Weights of a small transformer language model.
Size: 13 layers, width 320, 5 heads of 64, MLP 832 SwiGLU, 26.2M parameters.
Architecture: rotary positions, no biases in attention or MLP, tied embeddings.
Training: a variant of Muon for these matrices, 1361M tokens, 14476 steps.
MLP neurons of a small language model. Each row is named by its layer, matrix (gate and up: input weights) and neuron, and shows model dimensions 128-319. Each number is 128 + 32 x the weight over its row's rms, rounded and kept within 0 to 255. Numbers have three digits each. A neuron's up and down rows have the sign that makes its largest values positive.
Before each neuron's rows, "fires on" lists the tokens most often at its 100 highest values on Wikipedia text that the model never trained on; "fires after" lists the tokens most often just before its 100 highest values on Wikipedia text that the model never trained on.

fires on: "-", " •", "on"
fires after: "\n", ")\n", "-"
L4.gate219:146170107101158129204170126109158088186085099127146075135115146178136113223196159133124142134114202094122085138124131096127122158150078152158130114163078129132102066133088119117075154112095128156142080138116117131110174158069164159129030179116084223169104099122117103113132089094119087172167149134136157172194144133097130128154123157110111111115121136161154187088202126107120127137108130088169112075149100143131115149118136136117100149112098072160120098147168120121148089152168127133083130136117126134171156184166084100082117140125115143142141050087146110068119131100145124133
L4.up219:118130109217165219137124167084126166125121120088124107152148112114166089121104136112110116095110137110108178110133161086118103113090123067149217100099189157103123083111098127105167127181156091131149121170114152126080118095107134128096116116137049091143123126132112120099131100100115155110124111127132090146098203139118208184140131151110145117111136148138140158100096206108121098136130113105198160152128126126122120096098079168080146067099157180126157129124073054162118072154082162091094152149135112120139145170160126093182067073126076185120125087128113210189142124137133062143

fires on: " ", "2", "1", "3", "4", "7"
fires after: " ", " on", "born", "2", "1"
L8.gate380:163146108067095130092143114078191185133136127075163130133096077140090112124126162124152145127136118088083118169157093154136112151142111141160122119114137126121154076093141077190150087143132107107094122197127093113126120125084128123225110119083118109177161130115110093137136075121127096159096118124158126144131108126151140080068126067156074096165139129171068152050111128155071112115147139138132143076072110111155189143174125110093133140185080055148086107102152141138153103108181142126104128059119125119182100126108140097123091201086146135088110079119115099121068138179077090149
L8.up380:178132104134119079130196042143177131130105129146173099170097120132132092084081074106149185091153183093089104140141112154155195128157087129116147084134073115162163191146083122093129109093099107179141170134143057114121166131094124078090125147181126126160097117086104051175130088103148113157142164126112140126121153092145135107121112171133111086117141163141158142079121075147147124068095105106099085157117102116114145128135166182137157089137119140140104115112097116221171108135083041147105038074158114162161141156117114090069066166085141071129165103100145100147149083088114127125

fires on: "4", "0", "8", "1", "5", "6"
fires after: ",", "4", "3", "2", "5"
L10.gate727:184137160160092216062098118155129057145143081105101155114163145140102121106121206117141171126152146140078102066127117117102114190163113121141112154088103158139066089153119097114115117164100143097121144102132112143131113105171167128136169093128190102066158150100102133137120146123099179107177098123113195117128091158170103138128115121145068151075100115152147109120155058146047118161165116167158096138114093136133214126079131135122049189150090190113171160181130167123093133171147137149130103180092127024114111104134093156184141113179120123127100123163112120172065143118133106114
L10.up727:172159188097073086153062134078066197096154112174148107143091124157112081037094222111095122123143149163199161147112094109159143125164145169112150091132131094088129116098120152132127115112144173116131105098094148146096141163033143079161142143140155150142139143141062136029105123078143133117169122162136153136076159165178066054152088090115170137120174081123099178115111117140091147136097176047200093116102130118136138111175070151158170124162128194132151102102136133125108125149111158113193156154119098106132133092128132157106122168131106165108143072166059119154102126088133123178

fires on: "0", " had", " any", " all", " married"
fires after: "0", "%", "2", "5", " of"
L3.gate47:079160121125117143119090127148109122210142113062144115114151171136097142103125114133127098130099130124229166091163129142098189141113179142114092109157133146113084049157158131120163185148155118084068170084108141088114145129129200098116141143113103146146131082149118144158131100116074106122124107172129121119161159146099081095084143140135123122127132087151139088113105150082170149131152136130114112110104087112147167093073136155141108181138159179127109116105112197133180091183119135099186085143154117117174148165161183089159134119169172161196166104120019155160186154107170144091
L3.up47:176129103038102096137146135179109162102126144045131159144077113108161069146134128164127153143131099133120162136066100108096153081079146154071109090097093149127145106137140090136099124153117129152126160137138111117198177121195135113153156074095122087117088130164114123139136189060081132068119088175114103151089134084149116098159101111124144206097081082186129144125137107197110153103151135159173160111116121137083192132175087073135122124101143113122174205129135153123149151142149094127153146140141099152111139125137091140105156086068150158113163058099170105139125163096165174098

fires on: "8", "9", "0", "7", "1"
fires after: " ", "9", "1", "0", "2"
L6.gate366:140127080165167162103098169120127125085126111099118115124108170094144103196099136141055128140116127127079105119086116125142173088126175130090149132191149177153123152152177122083168090025144115103149121133189128098078205098192147100115186143195174154112096121149140122147080096091116107053159137115125129141122134145144122108110137121055083088156091149129163132042157082205138133166104119135188084138194099172147153089082186103147152156082154141130106183103094134112115108141114110180183146162089186168160102148048140170211142157081128145107097172139159124098110141133126109172
L6.up366:126131140138130223098129148176149126105125143112118133171129127060116109107071144140122100106147119157104091118119121095172174119134103144127164147173114140120157156105123176100155152141144161053106120153139149131107154141151160150083110094153113147153144159128142146125133099051108061100125080163135116119104159159190179216077156123118083092169116140129108138108125132145153186123113052088134154146146162101173127113076132077099141149099147079122120177124124101062109134172137141174144115146138168142161118106136036170151149159140102083137154132175124116044143098172094117132

fires on: "0", "1", "8", "6", "2"
fires after: ",", "0", "5", "2", "9", "1"
L2.gate664:167166128094091128094155099091148174136144073168119070163126133177138162090144177139154111113095133110149163133143169148090149061112104147113116067192050120133134155136082194135139102105124187087113089112155127105143075142119149161128083160148141124124078146103115110086138168099177098149098132116120136110090174086135114164104192140129135150101080145151130128105110101119129108163111170113143141088129097081176115134085121141166110110162097160097128148112092138132084154157072135171143148111174110200148222223134084151149159150156119117197080163130246124109116147113109056133
L2.up664:115200082180106207141133122079108117130157163196077131104178189085174095123103121130119214153148140091092123128199163127122141149179129129138120142190102178170113141107093065142177101129088128104147104176142141146156058124125117157128171173139144151130158076122081117144144136159051110111089086098142169124096185119126070059128115146092050157140112151139191107115097128065192144092081143085152092164147108167133109121139098143086055163169087103110139074136117164135081109123141160130149140130165127119115160096121092109110133132130076111111145132181093129108116106147116128157

fires on: "6", "3", "9", "4", "8", "7"
fires after: " ", "1", "2", "3", "4", "6"
L8.gate91:104164155126158123086111152156107159116070133151114116221089156134118118159185189111101132175123103184040055165136179123148088074110103084154142106067177121111158108145169161084172164160171149165161165062185143083124149119180105148112110101118109147114126138092110124149086149114100187127068167158161175115072132096110082129132130163088172089101105127173135110139123174160101212161115111139138150182109139146147195113161155094117093183124105154124173143123180110137073154097145108155097114140136145140116168134128183090109142090155125132090188171140111128083164108161118146119
L8.up91:118122126110088096160114063151129119156092135089123172084164128146112111099089131160175139175095138114169124087094151169179137153141171089141152139111166208143127182103114099051104107137137099127135111141153117149198121122107112085159115076133136124072069135146145137113102082106080107123129114160114092134054130138143143106132161123109152150121151108132100116099096159137156057049150126129130121073188114109118084153097155122176112166148095135154090135072178171123176086189039197137159165102116127173153170126160097177092198195143088156130110135087140121136110169108057115153

fires on: "0", "8", "6", "9", "2", "5"
fires after: ",", "0", "8", "5", ":", "2"
L8.gate422:188169096142125184104109147138125168127065147168141108152141099116074086121139149124158177094106155105148193129207121080090131116165141111069102147171050081106118141088100135172124155114104137094134144091139090100149112079109149133147124101097134142140122051134151079189166121163124135160063141163135136193157156134136158085162083110147094138143077108108151110102154133189073142151129137116133164098094106105123099140161100195145170157126119196094144122159091160136143085137136149138164119150092112152145093131121101117073108139175193081149136102195139119133180095094095065083
L8.up422:176150100135128185117148155099113116097160135141148126089123141120113182148150168176096100199152124124156135140180154114078128209096146109163135133226093092104124114093194109111124134097061174088146128110151114121130107060114165147092163086114177149025124111120147189158105092141122128148161090162119154177109178159083057123181119120108148076135116136172165099119119129155103110175176148121124138128188119109161143126184144192145137159125130115114093115124121182091118179196127085153127099110153110166166133145137182131097103101120119118154136152126082125173094089105129106111

fires on: "2", "1", "3", "6"
fires after: " ", "0", "4", "9", "."
L10.gate642:096168085206136140138104156063116094088103091080149181122132128070112189145145174142161098162144177092105139082124082119112076086085132122081103150131088112181053171119134160145113081097105150074123150149186115053178117114121143136122157160147103196118094148144145120103100161178126105129118117071068154149113058171081136103144174187089104136080121172136175101153109139143030191182086155143141137150088084146131101093169101090107142116138129051121127128073126141117148095141091106108117107159153110134152103121125075123163131130122137148076089107149102123083168134099158152164
L10.up642:092146068170173125041085134111103167104176125127116144154132111110177133104112130201211161185162109126108113140118161157133068121144088161102124143120148120153162094103137156139149149143069152110194116096132221152127106144135162096154130139101134176216070140159096111094143148105079182129139172087125112133130124134103030167159136162140138128151140163163160052146137125136164150189083177172151115107093088084149127107155109132165155136142089100141107094127117096128128120119104137124110160087126172151160123105139128077149152109119103155144182144105133141069102127131083122139

fires on: " ", " at"
fires after: ",", " September", " January", " ISBN", " February", " July"
L2.gate172:111150107071193108094141148126134162139148171167099100110134141072155170152148194212145156156164107112164138114085159149150129082162182142110078119139124121102071114090125160152153131113080110110116121121114117095154165149096168117122170088191100090121113151156139159111139134146137161110087122104114113145174129095134148171150147056112175155105114238134171155081116122167099099121150123126115240170135121146146143108126161123092141086204125139096162088124121136168104090086183086169160176093155063106123051147173102088116104122112111127149108147120092129112079166064099169162
L2.up172:146108130078136127183180135175093074119155069181080184140135106146134131097173148118178156127124135131118149110175125127121054128171106170214090087171145115137149188161129153105132162132077142138125133159132099061107181179166165173162118159149122148170135117104144212155133108166134177085106109120136081124087108188110113131110162143123104109113118105113182148166097159077093141111148099182105178102129118080171136120113171162134081118175133177145128099085199120152111125111055122137087118103129125156100129128102128144113107139134162129130173159115142111149121194066102105076

fires on: "1", "8", "7", "6", "4"
fires after: " ", "1", " (", "8"
L10.gate576:163125112203098094133168098126110110183083125190167111155123139091112128092135118099123104189101181103127133113180077154120162122159132128192134099093108153104128183139100148090192115150178128106110115153120120111204169134163102128142141125163089110141126135131118145114169137141160128114104155055137135113231101093155113066085069142133201125136126104107054194072108161170132156147144085128133082056087138110136159141101094089192143120133053123167101090128171127130121123127121090154174140126180174152140163126134140073069178154120080142176158110195163144107112142159133115115
L10.up576:095137079161153199166155138172107143160068102155151060147147139107113078126175092145128132166222087116124129157144135112149143153134102168147069111150113137097084135171132142075121042055161162137127124137168114133148103171146118119141125136133112142097128151108159121110144123094088136124135077136198094123148162116135153078130136155112134084149136179145148173102134079132084162095156112133148105110140144136063061086091084136113115178074106092136111090130140107155071208117123119145107152196102187178123147049115160092114111083064090182159134092142136102085139144125118120100

fires on: "5", "0", "6", "4", "2", "3"
fires after: "1", "0", "8", "9", "2", "7"
L8.gate72:081188166110147114142090109087151126121133147139156088153131101129078151081043103176090128140115191127128172189092129108186147049107150091119189153100121143119162077071114161118123187093076156139100178135160155179113100161066115136177120173114150073172124103097196125143127104212121173131132126102110151172161212141095117133137067070143127150125117121173067153188127117115164122153153121079064151106129094094098101147137134083122106102117116110155155107108156085146076105144154203105123138080112137114135123085115142111125135151144185151081181137136186158058116127173092165095
L8.up72:089156147124107133151091105164106097187152148092110098158182091112127159095108157103169144086117173162156174167120105107170080145089134064059116128101056154166148077073100114136069068144140115199171175072097149088123114077082154118124135116159120103123142136152149156166174118157180120067147113114122142110122127158131133207073152154106173102138166127097131159160140097130150159175149152171108174167100098047083062128169124141130154097145155103107087148111078191135072098113082106151084124116118122123122147163113121111145126131093185106127149149117123133149116211141132090137

fires on: "-"
fires after: "\n", ")\n"
L3.gate723:124143149146170156158139154194176077130152189125156105072125063191113070144170114099127105142077106142159148138086161147123100162122168128152141099144119121155062139099099152083104113180120115078096114153150108087105082156132137144104067155173135139141105130155098148176170170141135127169171166116124152158167094159144128023045157111138135118116130141117209181120140127120158143134107078099141076090136127133145122154127133153137077118113145126164101099164085041132067132114127114174153124158114212100110186109159110150108130091106125114168097110108123097115092119128124164148
L3.up723:097146131134117136158152125080143146106118079108124100117118158137104119155146153119136142140116122069098139113124158132134136139099146122153201085054154196113128099141145075170114140141119185160140089101133166129125172065101152156222093117171113153103176175146084156043080096101091145068153120180169094073144044135124107175161131073131168134125070124122066202137177140108122138121127135114163138151132135114139121076121143190114110043127185107143135118089129125169134107173132122140147132189103085145096133165138111101157080078113127080086145075099116129079160148044161139151

fires on: "0", "3", "5", "8", "-", "2"
fires after: "0", "-", "3", "5", "1", "2"
L8.gate527:127109152189167117098138141141074161135139097132114146137103072123141111100146151092123153159116108153182134124145118157096137053125140122112123168092166104152214101153196195084156132106112163064174121134084114144180084116127172122119184177096082102128130143111176062170148105081119157128126124126143130124122124194168155140162150074122144109208134129135135105115206139163187174126151175142108141158088174142168101108140140124082120122114108136094089123179135178101137138152142173176131118124111106109097142121176135088083059104102100156107151146078159180183160168166093121142
L8.up527:202156146089137104136131159138126130151079104129065172145091156141129155158168166154155173125128132164128123149158130125192194099166139159116122188159102160135201100099127128138165165095117168110132205123143206115132118155088108125125094099114114156111095167133108086130131157121137190128063193139169097150105118147124148122104119154160147129128065104162116089112115061125175100170091136080084189161148084040135110091167140147178107176156119132113155127134065109164083136154159124171107110118121126140069103134157142055171120092206126089160121139206119113123107155173159187149

fires on: "2", " ", " s", " p"
fires after: " ", " the", "-", " |", ":"
L10.gate206:131131109170186098150090099083102224100156120117147115155104094123121124184141090139128102107127182085128095089172127098214196152122148139156129127134091069161113109138155116107063121092146114061162119143189138124107171123059139115118144123116110144171136173171106165141150128128106070074097167135100167107131122115134135100116081175135118161126081076074141103121169104115135164123093139112158138130080117154091112149139086135082156148118090118088072138148165122119141104090180124087123123119188083144137159117171115146123103113160087182077164154190145120051143132125135125113
L10.up206:145174115134136128075149108116079107110179147169186107083157160075071097119105098181164125135071045121100192104191178129139059102176133148104118120135141129104099103096067133114131145116153118144055103103118081185156168136119157133095112129109121161080131142102177118098143158135063152185050116078158109150114109152150151121129097150151168121143134093157090158104102098128173093115156186183145101089092087168160068188110103155173147162146101087091207151099147098141070160201119142125100115158139152168129163101148093167096139145134111102158098138143172196129143064109121115124

fires on: "2", "1", "0", " ", " his", " the"
fires after: " ", "–", "1", " |", "-"
L8.gate521:103165121139087155129227085068086107098098089148137093131140116126116081088079165097088150160083106096138201150137061133116125122145117120148098167089182099227115129133066154163137138106096148152122173139147095122113102085172192148079148165187115172144135077124121120160182135076122142131076170155111148140104154099079176152099121131140110168129138125152106107090138115119180121137154122173141180117120147131137094091098138086160106088121120126148180134134117086175148066157146125157126107169163048114081160172086133173135128069128075147113180179130125114100142113151079049128
L8.up521:153206114196102101115153166069102097124135157089067178145128139142183114177119104129189147111152164140100153121123189120094101160094119114122154105089165172098092140120119190149190151165086133103153151133180183113165134139136137157105126101164157114143070124125157105185111113137106168093149150118100034117162109102134119138111114102119150147181118119195126149113125131148122120093140135091088144154140138129112146106113166124156137104130113091156120121152189117158130132211120109077091062120140087108179091135153162158039154159142116122090085165112103173119126145161099123143

fires on: "2", "9", "1", " "
fires after: " ", "0", "1"
L8.gate705:156130061086174131179133111137093112159094099098121070165113191138078115104130117118158141110054074052117104153125167113107111152098106106134154106068138120146081126143153085142172124142130159167169199114152089126118155152090123074160168075157099173123129136094139119202127119127126103171165149226073124103130098109153093130099113145147165117125133114090182132141128153166132160081172171162116154119064132119104212179097132150207091142129109125140173069147132103160130115160119076162053129075095116106101161144136122177126097086128058123139127129150168063123133131155168118165
L8.up705:142170131073146124186125137096119193138168091122081165109157112116144126119101109119116119155157092146120113117100125131126103035120096174155174126148138099138141117088118130172155071089108125126159174180141146125154111093110122142139115049092205170148218159108171133156145126093087136155100132119164134117126122082188159137102076109135125129105104170088122134115126139188155125121113086109150122145150098156099107130088155099147054101115177146176160190089088077077171157154214105104161131124111172105136105104172170140136112131102059092153091106138132139130127096097152034145

fires on: "9", "8", "7", "0", "3"
fires after: "9", ",", "7", "4", "6", "8"
L10.gate367:099098101127109133174071129129072103134083100176079168163053167068116142095045157126106146167149155180091073124066197075122142102127104150086136111099120133123180085141094144110204078076109095128126098135189139114134166090126142121115119114165167114090107112083067160175141120151167154159081123097112083112116123160140124128185142063164135125076077085124189100120084109182093164136108180150160132134149093088138166155110173114143076122154139137139142062115123138130143087156132116146164176117111160151147073113150146060161181109112135141117141132074152160075088100127175094114
L10.up367:201160169156135120062102111121141131109085163110133113093163144091147109132181171132134123110137130116165136134076076162142137099116196173145052134066086126105133172131126120095128146139171158124066102148119124144123108112102093109119132129154052147159105101189128056163166150111110114113160130136108074099172165150117138111106156157149119140069086110146106141233111143134123158118117106081151169125132148114149123121138117108072157119119127098178081136152171112141153173115050143146171056125110154147156050098151111176126135130105119167099150154142147147126121179140102158116

fires on: "1", "0", " ", "2", "3"
fires after: "–", " "
L8.gate764:107143146192095114175135096109084121148115121118121165088075082184097161146127153138126117155163147131095154155147113176156147090106099195131085186108167161154133132095111101104153167148073088159160111120095154100191091119171120132101123144120153069114158097108145157146160145110186169160081205150128157133112157138151098154154081181110112143134081122169105115160050121096144127218173154126152086070093117084125121170168172127115140109158139136132126143097165107115102127192101148121117112107184112077072146134081168139164163137117233093155093137100125138132145109131094148126
L8.up764:096192172226136099105149119163121121077098127096182092156083136109110165167131137093137131103117151179072152124140107138124104119128130133110094195110212099117114120116133167064126132095101144105153133081059163144104149135059068135102112139175166097145149169138180120121180157138125150130119112103102148150063132154132099116137121150208142137132135101153122173135126078098117160098129119098098123155165167115102155142070097066117139124093090140133139161080140079076138063132134087136142141064146029137133150151135098119123071137125143098140131147106130135128111149145133151155

fires on: "8", "9", "3", "0", "5", "-"
fires after: "1", "-", "9", "7", "5"
L8.gate660:185167102163147127088148122164152099100153106158100142060137165131109118104137113170071119127089102141116070126120166102194100113126083156106072094127105074177177150143077142138096135142156182121087200114162111097122120088104108118116161109119109161155108096146128106158104107102066165134145145118103136106176090103173076166080152073154153059105103141133141141190061124167112116140131104068165195138179149100123093115145146062128100144127176143118219130137134111108105174148170144124114119116120099150171133118143204041140130113079122109084155143161075146085115138108059121138
L8.up660:118171118126116183091160163167093167126095124119095111151156206161127102128171137111090200141086135150165137140116077137127172079193078161079069095064120146119140157106118163101178180139104163091105138122078128136105151147109139186136133139084126133141044147187071070102142121125147127126078142173139131145103100203119126124142174127116137163156149127148168150130137088151083145136138150095145146083167136155200103102074089102130134157066112129188167059140173148155183063158114130149124175156133135144139158119105106132089171109091121156104132161119088104098125145195183074169

fires on: "9", " ", "8", "0", "4"
fires after: "1", "2", " January", " "
L3.gate608:158112102156174159119109104110123135089114130114084114137108135126111140112127106142138072123113114081073053122159100115154083152086110147166138090142144166145125243153108134093122121152096081133067109142123097103152132155161138126162098083155136142116160127140101172146104113079122110107163098174131130154158185118092074122141121129103121069137138133116114138053136104180106158126105100157118105105098155124102194137120111108144114125148196129137103045113062125126186135123141119113117112123121133176120201120044110113126028206097131084124166124107134117129042138164150132146
L3.up608:166165113144103069172121091101121103151141098112129151114098094114135120080168148184130140143100061103075126200135146131077159120111122092175132091131113062170172135099146121098132129130159075063153116183109114103093089185108083148118099138110130121158123106203097106105150100094213144163129097105123128162130100108115129075134090128075121111108165092153136087087115110085080171125164136109144131105101148092081108177134102163107141163143106075142158124119106111112146062061141174089171117146112104106101128094127086219194175137139096130176141113195100186126188122095123118103

fires on: " ", "5", "7", "2", "6", " ("
fires after: " ", " on", "2", ",", "On", "1"
L10.gate143:118126138113106135144160110138108148067211163090119136128125178143119110123137131133136084093155129151116088110161124100135179113110125143116098067168156106146177171173112155130125104156169080176094190139097199096178178147035119093119123145134096136125126084142096137133118097149138057151105139165087181122147167134201099180142108156113140113178134186177068085156076080109117168079173157153132130136114107126119157083158089143074060102137152086084159157164112110105117113078134158112096193091116158146102101101133094081095108090082042125168120110135024109108103142147151131090
L10.up143:122200077128203073075115107085162108119157125122161173145170113063151121082126120086116086145145171081047151164157093128131122093087130128153154104103095113118148103129119149163143103116146088123137141182136117080211145103122155130132093152165122133107099081116150157092178100161097107185045178049110104087146080118132141148175106169099097078122124156125194113173111149160117147087122205134122171107092128148074113122114110135093102119088140127102168144104125137078129146106180134081121139110198110144093138123214113146084121062081132102152093102141130128140143124112122174127

fires on: "4", "3", "5", "6", "9", "7"
fires after: " ", "1", " (", " ."
L10.gate469:086136192178125093139082154124150210070110146108104154191139072114123143167078186125136125107122102115083093098119182132160168122111091141180137187126172125112175105134173141141133112080122069094136164120117166113127116159117074161110115158110100129126130175067135106173079157104112174147134170113106183136157111101110097107110107103115114105088114156144112105139173060151097137123128149116129144060173077125097147150135094094045165105107113120130121139164064143093099158127148151194135125127131188137146097072101169131113128251126149120073174119086073130035119134147127149121
L10.up469:124160191113128176107079196103156144138154076132165140138132081192062115130146124140152172132108124122087120117146108097097085101154123099164133154101066114136153193144111101108092148095121087121202145163143111111189181138112150143107149098118131122086103064188109105080120170167134085077139135135153119119075174118075134128099136077142157092094168124105104126089125157121135109165129130136099182131124110111136102127175167136136119124115114055147148068176129153122112114095100179143182144107127016131139119114166176112116097175142145112177114093118137137116071124150101082129

fires on: " ", "2", " which"
fires after: " on", " ", "On", " On", "'s", " July"
L6.gate215:139159119130135159119124050104153112182039173102125129148074105174134100136125085149103119126155117117057189132132126150158143082154084147155179109126143131153163175110123135139128105127099121094155163116135115036163149096181128097127090145141127157134119113174105112154131022071133114167176145133117159104073107118142165116130111134117150127128137161126166095118065110131190138072106110125153130131092157160119126129185150132097122117141106128151085082126133201153129085075079157186152140172110194089111128175083110173077157097097120076096126104139117133088057079109120175138
L6.up215:088124163079134088066151104139152119099098120163161114120125165152107110103130099073091123077167132128134084176091113162108105146079159103132083109066143167079135152116072154143156079052125152131149067090148084109136135168188147158173148135082117154108134151110143078164149122111132140087139140111183131105138112196174153123080132171184131076150187128129106085130125135157151099079114154152148123149107103106193163092174178109065116183134124087109156113142099174168167158152100152192102091107084075117129134132092150155039128156097101151135133122111170126114173144107182130166

fires on: "0", "3", "6", "7", "8", "5"
fires after: "5", "0", "8", "3", "4", "1"
L2.gate121:099153117134154101102073140144142108128099109064133136086133137137105112089158112189125145145109142132083136109101064096176174066145126119161088132175151140124149096105088139137172117138109141144127144072078054085200184115100080116142128078158119185145152067170123093134080139131109136162160151113112111125130112159182111117122126131031169151122083160103111130198141045094139139143165100120132100142097079094075161185208131165188098164149133137119114113193131167139124190146171109083154145133161062146084086125147091114166132161082132135119099145101160157056129128108096137096
L2.up121:120143120139107157137130115157141117100128177110099114183103119090088099086090115175118132191192202073118086110157102125131193081068157168103123119126095118076142157151144098104144152114134118086152172143116120121145121139154118094072058125077127129133120063135142108131139180097095118139058134172138101117091099132092129095118190146112096113128156122123168129172134138135096074149160136094125199121112093133180121105124126136085100138148099096086131203145142123181129158117139149160179155124173171084079173097164096113100116113131104150165151070066156102090085077086147113130

fires on: " "
fires after: ",", " February", " July", " January", " November"
L2.gate620:144165107170179146112068096061124104124173126128094113112129058145151203108161167129143099107190158110172150116152073116155094098209121105118078047115176178069139117101133134124155125114108109080069135092114104055153120176138090182088151130195172095124102113152124141151165099144141096116077137111101170081113088072126162126096121151063124119154112117124116115153108086093089124054157112160109133173161133131127157125099127133127164136090171130178123103158177226129102056157131096190096109185178076147152130127169130181115150124068146165109134119126158106184121101096125121130
L2.up620:099138129130092135130052151127139089109122110165107139175111106164093148157158065145140098072195095143157153109156111141156092155185158126107061117114181147086123095045108119109103157133092129152115139128091121078095138098150149102066128156156125121089138097083100157143159148152153142103092090074123085107073105153117147111098179104137131099114104140146095141093121138110142138078092119137117122116110108160094090109062068106124147090172149153135102187124148160078129136092137073100124079145084130159157170149138126200079176074046132105132128106117222079171106152121102134124

fires on: "0", "6", "5", "2", " million", "3"
fires after: "0", "6", "2", "1", "3", "5"
L2.gate765:078135160143111073071146133150119096062132136093082114125141075133106170081142133135107116174092109113189153162150053095130140079160145159146128097084120146137077185087103140169148134087123135092096119079155175119119149161127151121138120122155104183093126171144102166085139100098133156114080091151079140141086122040117132116109148136089117153116137152157112099162135136195141182147197167117131158164196176085148150146192134177147163136121134146147156126102103188140196128146140099101125133063200134102154099106120136128142117155146148162141108125111067127088125144104153164112
L2.up765:098123178137082175157072121121112142074151090112129132169128121141112087104095176065103128149135129113146119136125139106092098095145118180098095163138114134112093108129054166146089121168065143167113147092072152059179110097060109115125091141163117153123113102106023179173082154107127099108169102163107139117140178066146081159127176167116154131098135143071187186147147097162092103141135127087165196141152129140148126074132096132136117189120122087094119083117149172128106113135137110076156110156134112136137129157152162085128121149118199131096115156099167186149120143139120126156

fires on: "9", "8", " Open"
fires after: "9", "7", "6", "3", "8", "0"
L3.gate397:139140131142100109132165165113118073110098146139147131123122098148088161147112129113165187091120117143129102187179133179111172085129122220168105179069104129101127138191090098129118086081085113135166135155179141113087141084067147120117135105213096118100113139074140138174123164101085119155127095105142141103065157116106120151119174142108204146112174144113111145130139090118096160202156138126123121088131156158119106125114103047191118091107154056136123103094193130089121170135107197148154126109059133155166115113157115167156130140153171118070183089153107166094196156145131120116
L3.up397:049169139119129117110134156145139129061112154141063102127150166105114142078116133118088141129102118114126169117140092106042137081111127194179132144057113162147180112147172099086138147166156168107146116169155149139160111093106199134109169125097110146204121206089072162101088115102133121072127121142133069091073085188119139076124154088113097143086132103137169150156135161200144114100200090119152114181192047136115159149165084095072114156122167106121127201125187117132165172129087121108107118130110122175159080150129121072154148156085100126070123118165199114122092138072150160095

fires on: "9", "′", "8", "7", ":", "6"
fires after: "9", "1", "2", "0", "7"
L4.gate687:141122122112130137172132160114146216128113098117141122086110123127110137098138120191156097154141114132124144111138144142121159129157112145107127106109078141123156090186148131203145107128140167112158121113144125190199071132149068088094094175114147121170096110064137155192150105069154101089111161133149127117134153102129109095146142076157141086105159166095149116118148097147121171140121153104112146086090098075129180101113110138154102126147082108148122134126057142163123123081116123094128105135117072166129116181161103080140086065177128129184134069202146106126079113044139140096
L4.up687:157139115146146208113066132188153102129109117116112110103136109058179114111128101180128124140090082133056074028110109163132178064110171143120165160108061138159097152097158121150091099154124151131134100109095150170172117103117154120114089115136129093123074124148158106127148100090053095126130108110153120166171121073105096106125091196158139118110128090146115121128158135079123180119126118166114183143165160078119128113165142084105120082135119110095147137075173108130124142114123175102093107179140160143141131129096059129124113169139113116123063131192154129134164115116176122145